From a checkpoint of a small transformer trained on Wikipedia.
Size: 15 layers, 5 heads of 64, vocabulary 8192, 27.2M parameters.
Architecture: rotary positions, no biases in attention or MLP, tied embeddings.
Training: a variant of Muon for these matrices, 1076M tokens.
MLP neurons of a small language model. Each row is named by its layer, matrix (gate and up: input weights; down: output weights) and neuron, and shows model dimensions 48-303. Each number is 500 + 40 x the weight over its row's rms, rounded and kept within 0 to 999. Numbers have three digits each. A neuron's up and down rows have the sign that makes its largest values positive.
After each neuron's rows, "fires after" lists the tokens most often just before its 100 highest values on Wikipedia text that the model never trained on.

L2.gate1205:447495492483432492497581461437468525492502473511467474514478485527523472469484551504528543482495473468476487511587520502504493487479543567496476524545537432597494453544538511531485541508551498449500485515487629486451495481530505536500578375474489510513463534409550540496510549537498543504529491528451449496466401510542533507507470523499459449453481540437531469522473383471502504490509499486526499548519498456512487455471519418551525515407499482543583547499475544517466523481513520469490443427453468509482517538542499503468502515437493493556444499468505527536493473523478511465465393536394470467476452513468505553495452473432537444568552481451496444503488555503470485451505496503521466414563504417476584505485460499519509522549461503506540487470479492428533507465493496
L2.up1205:532511536524508453547497578424514507494540513577516474462541443494398498477435503555567462517467569529445516413532496534535530483471603497517569478551468522473466475535518467536495429547533528523434465473481497514500485503502455457535498551454518482510470577495485494467473481506460536522484546575527527503508605508507502439467499511489564453464501562506523447548567488457498538524549508404490531448411540541487534546527519558524604462534496545457533502565502536541525483582490556451551463510487577475528551418517489495528495549503479429412550502497524461505547526540514507443509495438538518517500461493500511487492504494553443495484511411440483492456534521535426450464484566503478544469464482479442492485447454487429461525443482489476463532538580533473468534572503505
L2.down1205:507529504569406477541528572402540494462524410523523529553485439560402537540422490521522501497410554540521513498478467495442552482444504562551504489581496525481469473530546485514396447564477522471486443506551483553442532540522535474460429514450445468462516521505445487418446546524499535508501541536512507491526528531502512507457491461469501406493454569513537504478555530507465528474521528534482566462479558573487541456514514549526548494478499580454464486497600557551461577521516512464479524493540558483522481385498491481443513478499483484529505500451487427552488477477490489470472486526420538528570487470511481480524475536466537539488480473446540508487537485484491436513539470482490542484497458527427416556495505527505575510505546545481497507548473471466482467523518545
fires after: " as", " the", "ph", " a", "."

L12.gate371:526530466521513535586526504513454476480486493472506511472583474507527493512569535480548533550537472563531433546474556501433574556428497444430517496502504483534521483445509520555486469428552509516499469481460533497471522498446474543530471463434473438463447474463425522490514434554546532486574511465453500505388453555487492504519499434498535546530494520519537496468549489500502457525451454528501471498546471544548496510470434540476513495500536447550472442491532422475496550473495506529552469524495526439511507530500546491511531492590491492495503493565498491442503501518444499505538496505484496501562454460446504448491501555520501540553513564503515468501567495587535504594522447496487415496507526487542502491438530533539482530456516553461548477515448492467402516454511496
L12.up371:535549483503511527508464529537436486450445466540527634545522460503521550473558534516495530552457485569492519530488553462497527450492517453551472498420451480473542453506460548508533476449562518494477498476466560517513523496437458502541484478476495549475555456487548453455482451444504466494507503491523480444462470562471436425510440427520475520526467498499547405445543577479426500467546466472472496454513477555541566513535451534560458446514488449492494572504466492498488536561480581576608503509469474491455456493496614524424477497469465445504544571477530465493486475487495543526502479471512518526608500433539470483471507477573501494582586576469469483476557506518554518546526463455639487541446483524506453533517451407526443519507521424474456579508541492535472501515537551
L12.down371:537489496533589475597472479492485480590505505485524534515498495517530455448501557493492470483481485431541543492493482418542536536531468492474432515539483506484507459476562459495482485442454473454449479408469530497546515505523430524434447464495475498538517439522483446484562517594493592541583507498514479493445488478484554420451515506447550491485505460494482546534502580513520520467546516469511488465489485501510471520570494451479545456557495546517517540477452515487532495463504476540468507410528452453537576497565488516515500459472520509502509523479452435434519460561589438484491461523530474587479511563517500502529485456482428363472498482586469492559509487502481467444495459509490477508537489436523451492414501470435558528470506469594457499537511552479469490461526473
fires after: ",", "0", "9", ".", " ", "1"

L4.gate72:561498532495541492532459493508478476538487492547420579451496551552495444513524411544512551479474520510500449529498517517560451594495479495565490505439503495474501440498460519414495518514530466516503488485566482460512509441496518497524526576546516533510514479491517545606478487437477464507536487569517521415509482612538498459493495530568484529470528545534493532540519495509504460527577541481601473541503500409506458394462462472549555474552564456481481565473511587457421431518529501528520531487461526546481543458458522496481546514482518491577595462514511495532552550449506548531431526531517530469446440481490481521462458482373501471528515554498525490483503545487493535551511472448517487561492482489523510510443464480464550543493491463482478480548518465492535432487504531
L4.up72:509478568509404523527461528590455499534462537527506530510542480464462458550525496518502514474499452544492483512540462476533505489486476507551426439499545554472529431460489544507397516477523484529587466519531442530419491499433577543547466520547522540465471507525421522492440457438497469474535447540494544430549513463516556445523442495512548474501487516566526525566641486508511457476498468555546450505460509414479486468520423443446529524542556481478515548599438535511490474474514501509468434496497471450560499485471523515500554489469455487546584482474561512494471520495494505570486472462508495472477430478507574462512500424503553491538458500501444512498442589537478598508518451503497548456528469516534498490460470509581505537490471589440512493464559499505464502445569499
L4.down72:514610502531503502536562394561354532558506538524466488500490498543462443455490525517510407433513482455505566538503499447562561562526507504510489522548603458463514497454508462517489526482533449424461549440482551556524469480504500527543451561492524439516544532550468549528568476549526515567453463520463527443474457517453504457570452545487551488499503520461452434552565509449511549441553483505469564395486427484489482516506478508473532586505470520447507498529502591529551488495487452474474520470511480480466465495507502572476483480479478497412503499494477466497459515513545545498531450467473504514543544527542507529521543531546477468487527491484512471480549476464484584494497576477507433513465423462508498538501588522506432478579396522485512524461487499451514500530548456
fires after: "0", "2", " v", "\n\n", " part", "\n"

L2.gate527:488510489466421491451429488523499494514511517481526520496466615546509493476471602529541476503465514441453485578488446532517532553477515483492510477549465466431465508521450532494537488526526542522496500530458506456450528523573478533480529488416548549500449460537513476452480478511559501464459450505453482471500405463487513483504503460471485483531487443535457512432495472536445505510444594480495521476503499491578486470460502529551609552392523467551475491535561490517560535486571470513528460472458530475522430440492501487380473493590500501464558525518502561496529461536449501479462523509466527519541488376452528571525506485528496481470510552524503510510481553489579531535454518523415467453424469545503454486476457503500531490543448546526511503420551518481499477458473545
L2.up527:501482467477445532491466535500497516512449514475492502373477493559485456542469529516535491564496459594445508503503492568521560573531432496475438517564541508407531446462473502428471449484510443520523510491513543528558513471469472486541426479538467459497524484438549617469460509430525467507467494502478536425509427500499475535512462519502480521482486443520568495488481440474508507441421558482453513535505540509604429500504481495515488518414503450489483541466543592466523524450474563541485470403502542474464446484512510469426479578461461500551552454475503492440489456528460512538498466525470516438469479467467545467470498436493501440440537484562544467500489515460492492529503507499499475546539555542494520468596493571538528542540549463485498418447471476482487506511536508
L2.down527:470503521485499531533549538492558544599527472469543517446499552512413461547436479518506536502533494580541484478511452457517507542478475533568533493514450510509564520428480482456420542463514541517462519515458450502522479448489520459498459495515615512462502491494534544597473568595497475511444486490501452396525474518553537497528510442521529490444510417560523487457461487461421471506481513480532479472472506490555498522492414559468442500464479488523459513468514591521495501489507460536504490517517534511443512501528478558494501500504488464495464449452457556456507438496513410544503490472500509491487519496426498487472517388522518554476459463575527464469429433492509475507506486456471398629514537535451460510518439503522471502598564423487538468476486527462434494483586508
fires after: ",", " in", " |", " the", "|", ");"

L4.gate878:522506486529529524467578522506510476472454451477499424527516530510501446464538512475489460504490489541573551507467481497504516491525483548525421456536460459596498477474506421513459521482537463603465523522547491511542521496489450541472524492502434523524499516573516461554479540450470522473491436422550540542489576508477537535483471520494513515483515492482423526560463526492507512510497499554533481506443492473458562550485525432540478594540500517545513564474482429442416484493518473603506497494463515430467486444460548551506459361547529476535580525529467528495472449554568494504515446556487438397499490550450368430501477558476517446510536481480498539496544501519526518531496605517501502481474481494501444483510508489507565566523605515502474492481437510481493451529558475
L4.up878:528441465539528500478522484505477490536481492455488453435464444508513563467529545488502510467486452536556524452503455539464496498522450559486440420554484457533530485520502480493412551513561482506550539534528508503479483432425504569529484478501392544519567505557481397527505542480497524497466474479507529474537518501466585503492507545544508559496524512536424516506517584517552472474446532524522455465455475448524558524474528485508496587634531551511542521491500484528482521409530523526530446472465493477507454451534511478457482441513489481569567521560501476498452446513493503494496465555499428457511472507522403462516454535550484490557472444498542511511556520475544491546516551539498466413490432494465500506519497504510565596477596560527451473538482516523500439509528513
L4.down878:508494560515474555455460448467492423561535504503480498467481473425572451494519523427497519468446483509488489526450468520388535551483522527446499475488472463468471520503468518511499482443601455433551539552497541447514561472496442512589469493488467483475523478474489492619496492481503483432431477551455471474559451453428575563497493570563534563485514574580525548526533480517472493484472505486421447480446445429464516495456481522526469505498468517551525505583461497496493505475522515543545511531530545433511475464511468502475508529513476423451518502534492483521551546475478517546515464537514490528522479570471446508540439492475467526507462437470521474495485562495446536592498512479482522542505418483554543474478519511464496525505507485554492504464548516467517498465513461
fires after: "\n", " |\n", "\n\n", ".\n\n"

L5.gate742:451520544537524493481456533490505524477497442537528549567520496470447493488462480499532440525539448465486560510454392443526493531532528494448468509497493529470513463489537464500472489483517522474509477538529458496468455591555500431456476463519493552432423451543398542491510531520436445519432492522381510556537519571552534502465462483504422526595504484504505593528468513450502445562461501582540495471517580421483497492539506467501542584533544515460576547495507539557476442543507493541554432506454481540559495457504514452433524533421600518507461507524492506423478434491535500520486478473483528579509519472525545471561536548501593453559526535518461491443481516441461487544506455481561524495507524530553405498433475498480424449443486493456491511477494544528536543577498514
L5.up742:485464506512483488498455522432523630573571489480475555475516544522461484538528555511534461536505445521480476536459470444522545511466481532575444525424525524483503518514440536488565497554514552492489571469483518561517457512490427515533411458502526484496490500492499504475498452541420430499487498440468422514514503466488563516477440452522468446495478557524525456483523491535463552497454522458474566440512447527575475448527537490507510526461524462520467517452527542498529534502515497427493478533502515478582495507514518479445561472491485457457457460463513523512540485513571550488527561510527510561433497470467541553475441448522566434503473565487533569549478524485491534605520464496428497458470496546454587529475566428557484506538495452539416509563490465454580511529520558
L5.down742:611502477499492516429562478444493467513522482482520455531534501559479544509552526428532503477401486562502498481500461504444532437552518475493489480598529570524492540507513475486465533398530451490547472458462500513508540484584514550489510506516541498498533478500490548510532537556491506545538509510543553560526476481457480459474553459479532587469509456546477563563497489527524518485590420510470436531548448503504532484568523525551540432482483372412463462527435437412559450485526458531494534559494449484556528433473527488543509519526519535544475484492513513490502537533483510528525541553414465483436457445451527466472481462552503502540478441464451453617545480547518638505447500501513520467523503579501522446491467506419524502480446512489444512466555482521454551537485530
fires after: "6", "0", "7", "5", "8", "2"

L10.gate631:457517531502546546519511566513499511493464521448510540458540504548507434459459482498497471495422508460440583447510480482467514489489446584499544500498492587492530480488585496540538485461526490476499434565496499421510505482433513424538538427558476584472526492485489511555554442564575445521500534560412536507509494515504477452507502478504525518534471477545525601519470516479469516560551532518553528486492532479510385477489522558530472518521584532484466534482499505495472559510550434525545546504463487520497440491533553530530425401550510545537469485464515518443500523536472487404509519466507508487486507431528549546470525466492557510558492509515457543542449592484542533454553470504578482560457457505583506470463503517453475530534464566515516479438558534476466490480492560
L10.up631:525458517453556523477511554439484544512559464514501498522523463553500413514480525515520503537422570471527563468561473502453533446523539504492532506453478463558550409508484466472510482456586411471484474506514461475440452445464552529470502528493501574435617521473514435492542472458491512471562439491528515475503454497539462486479492470531537518534503492506590473524539471423489447529550519534429523543468507491505518446518533510485506468559466459409431573472516450529521532475536481427492539563488538518465475528529547513468518531491514481519451492409512510537530549470542490514567611466509547518488497420482568477514488473468510480552448508508508497496515538477478490491473499498552520509440373495491432439535463502496461497554507480564489504374464508467528484540470573
L10.down631:456539488488471461572502428451411522447529573471485464476452538497466448572467497507538492503465427494511457454500527455538525487471471548471449514535500543541513529524520580528467488489463462446510530538476485573572491508475489551536462537480543470514468492554514452474520521478459507432500476565540544494512436461531494448544521495461470535497509475501531557448484524514417584578501534521548498479459443512562520519520554503495516506474514466531518428443419561473579508526492573519468554578510479406509526562546547522462528540513471417473501517504513542499602529496607523459480521543517490481529505485530499508585593503540519551448500500533478499497510393487494478495426540524520414481572507512622497500580481534567521458527520505491445462464497487503530504463465459
fires after: "8", "9", "6", "0", "5", "7"

L2.gate383:479453477558459470516423447514463489507482519517511508493470586535461519517500511597439518502469533498411537481484458544506543606477526557439512502457446499470469448431556520473435526530568547486547457525512525533503574454494509555537471576517462547570537526508514504489531508498500511450546543531511540492465528492553493513528506461487530501491487547509437456505503530422511454496536623538593451469574517496456469484444510418382554469497527474528475453576463467514442550513552480603597471526577486518521533483488438489499494479527523518455511472456555531461543505510495486494528455457465513500592552454516454531485488491541507478436469457523466453544538484492593501468566457404456514531507511510544472531514543503501444516453452521488477397497548534465488508457470558
L2.up383:551548506530478489397444555540446501456507516448513465506482543483455486544483483617497508483481513512476461568469450500487600463498545476425483432513420447472515513467529526447512532533470491542513526497483503521465530512526452461512479543513569565515502487518527525469483504470474557460477487537518556503491449502511537529458536519515485544539500530562539490549451484556469498477481495562536410482570445433396437464456515542465564537472517456491460530442481526545554456509554554572560515463464501546512510522489482532509427527469516489490488528482533534432572562464469469581487477476488567463568582489504440501550526466570533431511558498494460544448544535487517480574519467499450507561545463528595505505512534542560480489461492557418456446517555490497518544453475568
L2.down383:474477489467453529541573516495534578504466506499599466475484538513453464486526503507551495487520468522567497480497591489494500481495511478499519601524524533528491549523463498520505546444442452532432433534536528453493480505506486498489406423498618427529509533549467462499550491574525490525491504461423515530501490484473560433489524513505588523470541454528539434471507404571514469533529530469497469478563472512491567454494507543480517512549469466468525486450492534436570450524463537472483477488472562440516477448513521556537486622493452456506463470485468529542529513485500435535560502594479423462503561512484451501468505446427451486547502495471463487479485454482483490491539505525436526557475524478494454466501514504577447485526463470519512488536450460500504487510449486
fires after: ",", " |", " of", "-", "|"

L5.gate244:488552478477452550472541508449468471458516499514526458466431526479523512494428565530514452461528452483485487474501482492529528468424437491502520454462463594423515494530494452542543440591533553580479523491529490457509530482539418516494413505512523449563488442510506468430510514452535500500453518481511414543458492490451530524494518561514457467467486470509503513519434494491503490624430532455515488490536528449475452540448517557397505426597500433531511511438472511529553497553467423443570462512437424520541511457490476488576491453474486517479535493501545590508483480503543447425553483475486441468494477520426483486481550420454476515517484547479518520559476535521508449507547472525381561522445509449548452537532522458539497488511464486541523492479501486566484577528462516
L5.up244:523479473508483482529435445440499504497491532491526515588519503474517477517523441507517526522400427559512493454466524475453506503430521523524500492491502465554516533503472451549474486502463479435445477517486479507504543472547492493488447512454420521477406486519526519480512553477516453461499509448465497461605455539513471498506488506511513538430516555496430489532524558582451618520489539497518508529459512544524524527502581477446521507425520470473511514455552466518496512558519472470533490540494513492467449522541448463442428540471496535516442476433556468484438461476554491492510542510529516428475479426507476565463474471561473399409404459491537538435560545533536463486584472470449471510533481486597550517535512554509508525455487534525561483511585504541530533505511513
L5.down244:561512465406490521449503560514511491558488535585468541510546497450456492540496433516576470552499522434428451544462514505429547534465489476423473464453527454458520509387503511466487464444515567571490504439504538399519464558525477521532402460494474436569509562481559481484540474470519501543573490477451530525476488474471496572449484503564520498479517477487407468467474457490521518499502487552496451428504508541536563504442524497498504485490469517512531492537513446551516527436491493451500495564552594534502522475598479471518569493581529496557560492503465518545515528477535473565446505475525463502511531506440479491556512456552548504487522523465461517505440504467539528552388464517492545471517489501525512490535578565499487510523510493478478478497422477466513500524434484
fires after: " of", " St", " Dr", " at", "″N", "d"

L9.gate136:575496515496574482471462523491526507514488521459464504551454471492524490465504466534525492510363410530549486489440529521546517496447559533582557512528463549505479546502521531572515549536502517570474526476451559451471585560462536539504487506590507482520455434539453492496457576557535494438469529453524514571450475453496466502589518494517472527549513477441564449445506476467515413424492497468570518456513479498479500450478461542551525517487494500469507488471500476487482484447496435529495600501477560514412476493564515495524537533466488503471536376516538502475489546473558480478475543532460478536449424454479529499508536380489511525425547491470490521494505448532436548505564464504473517507467495482423498499481479593559466522524505518458529502521425486553420507467571520
L9.up136:548526519454421479433479501472521518487450494518471476427548557484501542486529532521491562501499502474522579537559495482511527494460544513520545537489500540507482445430492560486539467374550533456455424538514519488448468446445498530531433549547412458537586549432561534555535460453575516526429446559485466499499454498491490506438573477498480572474450462489492523515482515529450428527470540560510433447516486505536593528510501481464466540511482533563524569506441517534439479496544490499453500529449510491484506552573518460585472505553502488471462492473583435530481477446451526506555499475453554484509476507430530508509484543496436493521447451471494443467488541450468519477483466501513564530444411579502546485500550476478520536473569485484493515482530475542536508445570494
L9.down136:529569534545452504460554393465502566433445518417489401570518505430541444551540455542452500536535464505522484516453524505480407570468484467476486554534508501472536487540483468506455540502492562477530530521511588462495511577511437481464570498540554477465442501484541462547450519377550456489434536526479514523550437519611479563470501552521485477449505454514511492528522539492529504478450478509482475516475516467498460479496515472574494485495441492425511549470530499510509509574469448448520540405578507504539591563468485511434510618538535525547406539423520416517544458509528485507499510491457466525511490457495521495505552509492477478513521571488586507540470552512495501521451523454502492417445493492516563509520440477550484547451511460481556469479521477446453483461543503
fires after: "5", " ", "3", "4", "7", "2"

L5.gate30:476522439520450516521579538506514541522454538497522478507503517448451546458587503446485526526472547491451494533528540493522439484556500470579499498481469438529551498479489489496465430506590454543479528536498516598491635481520454537499476561559499521526485501550492507609526525463497511520492493520560528452498478441493490523512478484453483463508488484468468520476535508528425539481460507437519495470482480466437544515514516544499470587573480468507442530429476535481562522464448505526534502577489524420446585491510525519508433415483468581439494473526499482488467512478540511474496504524479476492489431595417508545487420535537489526548540514485491494486498473487496500497414433490485522499475525525486467450505449513498504658548545460512465511549558581574504523517476532
L5.up30:530531485450499479511539505512567561465449521518551462549481494456536505433491558449430585459539537505433504439489425544470504525510483521530500476414476499431530507539505475465485488468523448555497548607447500544470495520509509512533548473531538441520513520561415559519565487501507509521467533479527514523514457476511500481521509475430514496498534536471612463490479468561444492574431557507537498449543496448439610547552603473483543562564512483548510490423489574461597506490448562529615405533544496541466475491480504461467538527486536522504522443466504486513482531466484499512522567423469511552575561572465501515499502549491509497509527545481497516522431527504531503488431466469487520442522489523526503494498473451474488557490603502530490504519491567524434535516459512
L5.down30:509559532514513474450485526536475479508512542552510556528533506495421574479452509491492482426581524564437499479493430548488499484519418512505554411489489472512513473525502501493468486486519465561535481610468474446479483548543478453580522468498560476436494403467497517526505439459494497518436566508493449540481426472511520410481465510523503501537490469499504469564505501568482445550502542505404505454568484404420514533491579493521498503470425509506479483489482545499624478515530484579585424467539566512626485513495445551522541506489558521488536501508448466588508513469500503527560518477528528503523520509497515503483578484540505482458497534455528464515461531534470517482518550470517533501480459524502570532498505513415477491491559494559470494455482554476505542507567527
fires after: " |\n", "-", " Born", "\n\n", " In", " a"

L4.gate399:481572560492570513527456471483500512463532452442444450462551522477447492475548528479568510503388507461445502471480486517556567477534498486521524500467478509524490511494554495563445499472478574470541482522556500486516507524485522513511504537527537519560428510530485461425504438441470512429553569490448488589462435511483517493497501493533501458516513498528509479429494438419513505491522491481537444557532587553480464507466487507539476486481516505532591546490509555561498509447539430530491525487527533533455491533525504472500509516548549566578540463439469496476530430545464433546525460465438471512498561498482525466460521453482509446487529515470445491488484490532521509525525531531579520472469512435491580485464455410453493451577543430502541503575523433501469479484542508
L4.up399:479550489483492546453469571481493473475500436471442471509522489479534490544491537517470479450487550538471469436505559428495509460517511524498548494496513505507490465514450486493464480505463441598498479505572465461478514493478468503513541478480524426402534454502511505502536484474559505426481499498576520544516423443517478472550433379558546431524479517513467498483446419522459524479521451559486420542562519520458541466586453458507523466495507438480580487470507550600573543523470511498544544459401450455457515539462430475470485479435509554468513469508494585471472517450525339486469478452450529554433511460476487498493505563505478510460482508537458570532535533503513489532407479485579583445483540544501462454493501436479530479529435514546516538462531507510580481454490525
L4.down399:518488509516494479515576441579459487479552467494485523500489523472552522475498460549544487545545532493506466467447505532519476481428432521533547544522507469486477554536455469505457563475474491459540437465456475521506530534439505504505474482502596487525470469496530496496534531529568511564591506538526554505457519479502518467493446551566452512526530506471509521516491467463421502506451502451504462555494578454509552448469465556510565490437497487456515485470564549470482471472552596441530513508543492507544496483526491438472548452510531449463534632470479513518436540533525479516484523534427562548493527547482470533461514514451478525395499519481523464534486458400571436550550543456490428504449512474487487554494466445526518503491526551530537471450460461426397441530510474
fires after: "6", ".", "-", "4"

L2.gate368:562509522493473546496509509486506534497472471515502518506508470516521439429462481488473517498436506400531492486482499491550504554512498503499467528555482471547420461527502531544495514501559468463636462545489558527501482518513519535535452463546529532480460521434546540543442452515477520562576573530566454501479519530405497501563478500556503549527458468498546454530490458481506512370475490517428535502473514492499593469384561478526476503507488563484518533560483437574469543441459434537519490492473449477407477537509569506552501522534540498519506592545497555592566477490502489524497609506511460595470541512449560505573541582508501477477492483458468554506514587451450418443479490465550533517467507527486515507489519516426520541505529507508452487482477500535499493537514508
L2.up368:470483505480442552546500534477495517547512483493380473487533431519481446506489531490530489461453521557541493462532471518614479622433438537500535459506540525470463482527501579594540549481581546476563466440476507444470526492482491541505532461476481516509543577529482508538526520547504476525503506547506454476502504530500522499533503519493454453497551490555515460486437476530553493452469562453466431492431578550527521493522492467516549523425485500447463516494463443590477510431405503459451535497475456467471510546493519530494438528523569497475512503538547530548491461532460472553541598524439437572475514493462507490554486476544528441492594475431526532525496560480454524451466557468575507539488537513489481472502541452472525509518434490474446505472473458521482512484533503
L2.down368:513537498468515554502582510529539524522436494484507530566455590495532518465442567478501462558536508532556457521440478440495515501542537440574516490540485450463497456442488524438499446572504546453553472477511455523505544398503444530536512493561526570481479510460499566481527492491440484549547519473550506499522446541448516556477581427568553474538462478524457557517532475563474494533465481497502576578477345468424502552537462540538509519517458539455510499569503487535427569480507501559478467506414457528440478588452505514533503465511525448471489550569433464570601529481526466514520517492548493537459440544507499490495520457480486493467462471516479452509544513511457493492509553467562506478523510422492472515507524503500518556514475502584468549560507555475464453475495447
fires after: ".", " w"

L12.gate788:499532500543569465470500535477526583456523433486462521441486439486467524540476464471463494514472556426545448592498512525505521476490503480461504520522477515487499472474534508511481534526513441609506504551460540562502494542461484507428487444475515458528496473542466535520543499521425518548533578555540572475557509496527486476489458495471429445435515432435528456479503505484533507418475474556497564458423567565525495597505482440421548500502471462527449497472470576541587476561458454458483489435448503486552466427529526497503477491464516541507527483416521515479478482511521476513452483486521449454492511521497514483514499586524538509449427436510482485452486540535495478515496494473459549434584479528511500564520484592478488458457505525474552505501526447513501465481463491
L12.up788:545619509538502517468508443551479529476431510508385500482556512553546468517538568527579515536516508414475440445474553517504518499608554492555485455484465533453482543610543509562514508577508504437492406411514462454466415489502551479526520433485559539481482562514488491504465511475502479449521515513540484455551496559496450510504504466511467529500504558515491443437454505492505449553460541483472569505526471482484494516579465501538440550553598543470524527511543449441541480515488465497532491454574530406481454569531598478507423434502495518519495467510545534483465538480578514508538446509565481510525481530527515491533446501498497422496479454456490486550475529520518524492490526518512477452485410473478551551431482464460539515581478478437483518537495501555513531468501434
L12.down788:526496504518498430476467526423488488507531503460484511475535526503442449521542492516588475554505514534539496483457521523546547496444459495482418512572462494415538535499522446471547474507454409578576599496510543533484479504498487482494486401563433479479518445508555556488465508503498480551546487489512526532534527494590525485590540487545521445455548519545469459531483523535555563598493502530532546454526493444527484549545414528531526578486600486498490506458475606498497525477395478516493447442472486500405529557487514527503511473509492484504546623482618481506530476481500525453468549557515489451369426469491466485509580507471446505467504474428501547472485480527502459493440597574546499462522522523514488489495524479503541528505516545514543529503457474496479517500487426
fires after: " |", "0", " mi", "|", ";", " "

L2.gate1175:514503499510543527470536483538541424474520539451529530448567477538473512524462492490465467519531492500491487513525492526513526494569509575527454480556527434463429447547556512515479468528517502555479492456454426570551500504513515500485504550498418472501591550477523521458489497562543503477438476490485534489496515604476571437527511506444578582472474530534474570498473490471477604461518546512436471558431473433514571450479499465517477561534551531492546582474455493493555477450524522531493517491492527520451450515499527552466529572474468555450523501509436495524493529568482489469512573460466424496537490537509430528534465564479454537479524508515487499490505528469445505525499497472505498509496515514461525531518485512535604484521549506532446479414435498506497482472513436
L2.up1175:476545484482603476412536505495445430452458599517480544513523482540517557467516500536456515514465508474447527483496491411479485511434524497494462515535487507450518487501488551465396491446480535459510440456457499457582481570503471498489503569498522466502474525520553544498479490490503568488488428491500543560509440533532578444492506529505519516529536500466501476492446536518559507536549464511496486535516508476440537464583543382521483501524471472447470462565564538503452556489562430496501547508503506554494488464462571485537534438520454510437555522482530477495500502437492564471590582445530505481515459543532490558491415554508479568440460489510413450423478468556495514497508478462413462543524468496503563445465534503545455479480471544577497556522554508535499479508518495
L2.down1175:484537470567494552507426482484467492578434538533491518442540491458615427450560518522499442415464451513529455508522496485467513500542499498505566516564402520513441501555452528452557412491532470525469504522464523500513492457518426488484489482530491470438522485499450462555485436524404532495481419548538511479532476518520473458494539538473540546542435540455492453413502593497486391518536451451474476556531573486499471495468518459469465472467484455528445513495473502489526529569526516431475455484498492526446494523521486480561477482443497518540467477500546582486548513519558541522487445540434504509417464507480500481488463515460536517496559461429530500551489486476471508515475541480481500505517480491468487546516570504480494447527451565522447463487462419477544488515543497
fires after: "0", " as", ".", " |"

L12.gate573:517416522480525444496502521564506467520544447477556506500532452482475469533482535479471533447506476473458576523523480503515414466528471453587481446476446479459527505521521496522485538524463470457488408573452551523470572465502567529496572506468488518534509467442552474564494505461543513482515432521488503556555480532494491458488487550464554549451513537438508503598498437544461471472493493503468513516536562516510502560473491487388488530471578444434582550472480505531497496462543471432490534457539415536529422506519451532434494520500477609539501526521510490495496482544525487498485520453465504530526442592472559515449501463520523457454496499525473533452514488410457470494587525487453518502525520409508545456544441485511539496510442503487464526462516470510470529461516548
L12.up573:516474516505546480526556544497495476522446584512534504519464446571436523585453542458515506526509538511520534449468481451469489455487500480523504560517572499489461515476550488541409533582443453518541489459458524443523462463514473494485568487518499455564514521549491457471455550449504510586508514463470482458555516531463501505494487515488533602460474478436489431432533503517533469628442508483512574522502468500478471476536525563519567510514540458494516489475509483505561549453553486433541444538508549587551501520552496495503481371493523496466487490504505499525466480513525534522467526499517433553546496456518467497560505553479539471475546475514412509568539457481512551489479498495400477450433500516546575485434522497482497432522492519486531483507438518560522458469445471
L12.down573:522479495561493500509490593483503408529525513525520499461522518488551505550504592491473445439537526513560454514486558470463550519458469587458486486559496483477484446478475486519523505471490478480411516531594457542485557497546462519531530465477533517461497466456563532477494441461582465465488536455530408489464423480556492523498518524555519501526551476596582509530489507508420534515487482525543482467469454479593429438542472501563483467492429510504448494535510475481422500491533443513495579500566524474550499505452502499595507435568498478538488464427517502454489408529449427465499523514482526515478525517506529533511559432493436459487467553485520443524544555505460544395512531527499470498506555514476486521452528505491593496478555531524490450446519568459468496590466497
fires after: " |", ":", " September", "0", " July", " April"

L4.gate771:445436418551499537539498469491468511484502527428423562521539526495473502517508534478517498485537589541522531541566519556447477493458474551584588530497494391457515519490578550480523518555511501542442540533531487546505529563494522544495438466458453470473516508481570531511489514417477482570522531497446579451426503547521505463565493560527482490491489462561578435532506462502457508413536559540541488483598534516484494468491516503418496492456478499538484574508474466474519546572527563501552543534495478539496480531513466454516554486499432445461515513489452558484414500550563543554469509511504518543480483526527520527435486587477537462490532498499463486478463505502559513558536534486467506506512519494468499584463497495501461545450477495459505465506510473530446472524554475
L4.up771:501473480517485474540507531486466519536580603443453557536519426498534545362431590539496409490556477505501466553556462531562538474479494517508570566561486463462513523483503473532519509445550487509460560469473462472569520589459537492498524470432490536456441548522575478473509419516530476505504536487570491529529502599456469521460518499474542498529494547552470449525477500526521483465526532554527465452507482534515517516495494537476536507466413405469525547527452446524520532500479526558539484503461595484525429456477478497553506497506507474438514475408510554552402480540528540520517551525480488558522504509564489516439529467433521461480544532512478524441492470461505487549440497516466549534478535482449469447488511500433474476541420449446462467488514535505491484523487489
L4.down771:504552506496464497475567521527570548518492496523577467483471450487471498449466529501549466470499488491480515498530489449545510479438501433483552567500473529507494581509446541483477566541517452490465512461480537523507495478494487443511500461482602504491510592545500521530485490558554471533500475514492560511456535490494529545563535547508498436549519462495433469511527498581544453589536513465444529470511479562507504536473530557575459530531450504502596471448460516540590427522455487520507526507478511489516463448494535510500480562532517476555472515457484454478482519507519430500565549543498508444480521506530527516483495459508542464512494503462508503526503521544522473486525445523493462520515546505452480462521567490494520458530542448473514517582470472517461483513464512
fires after: ".", " that"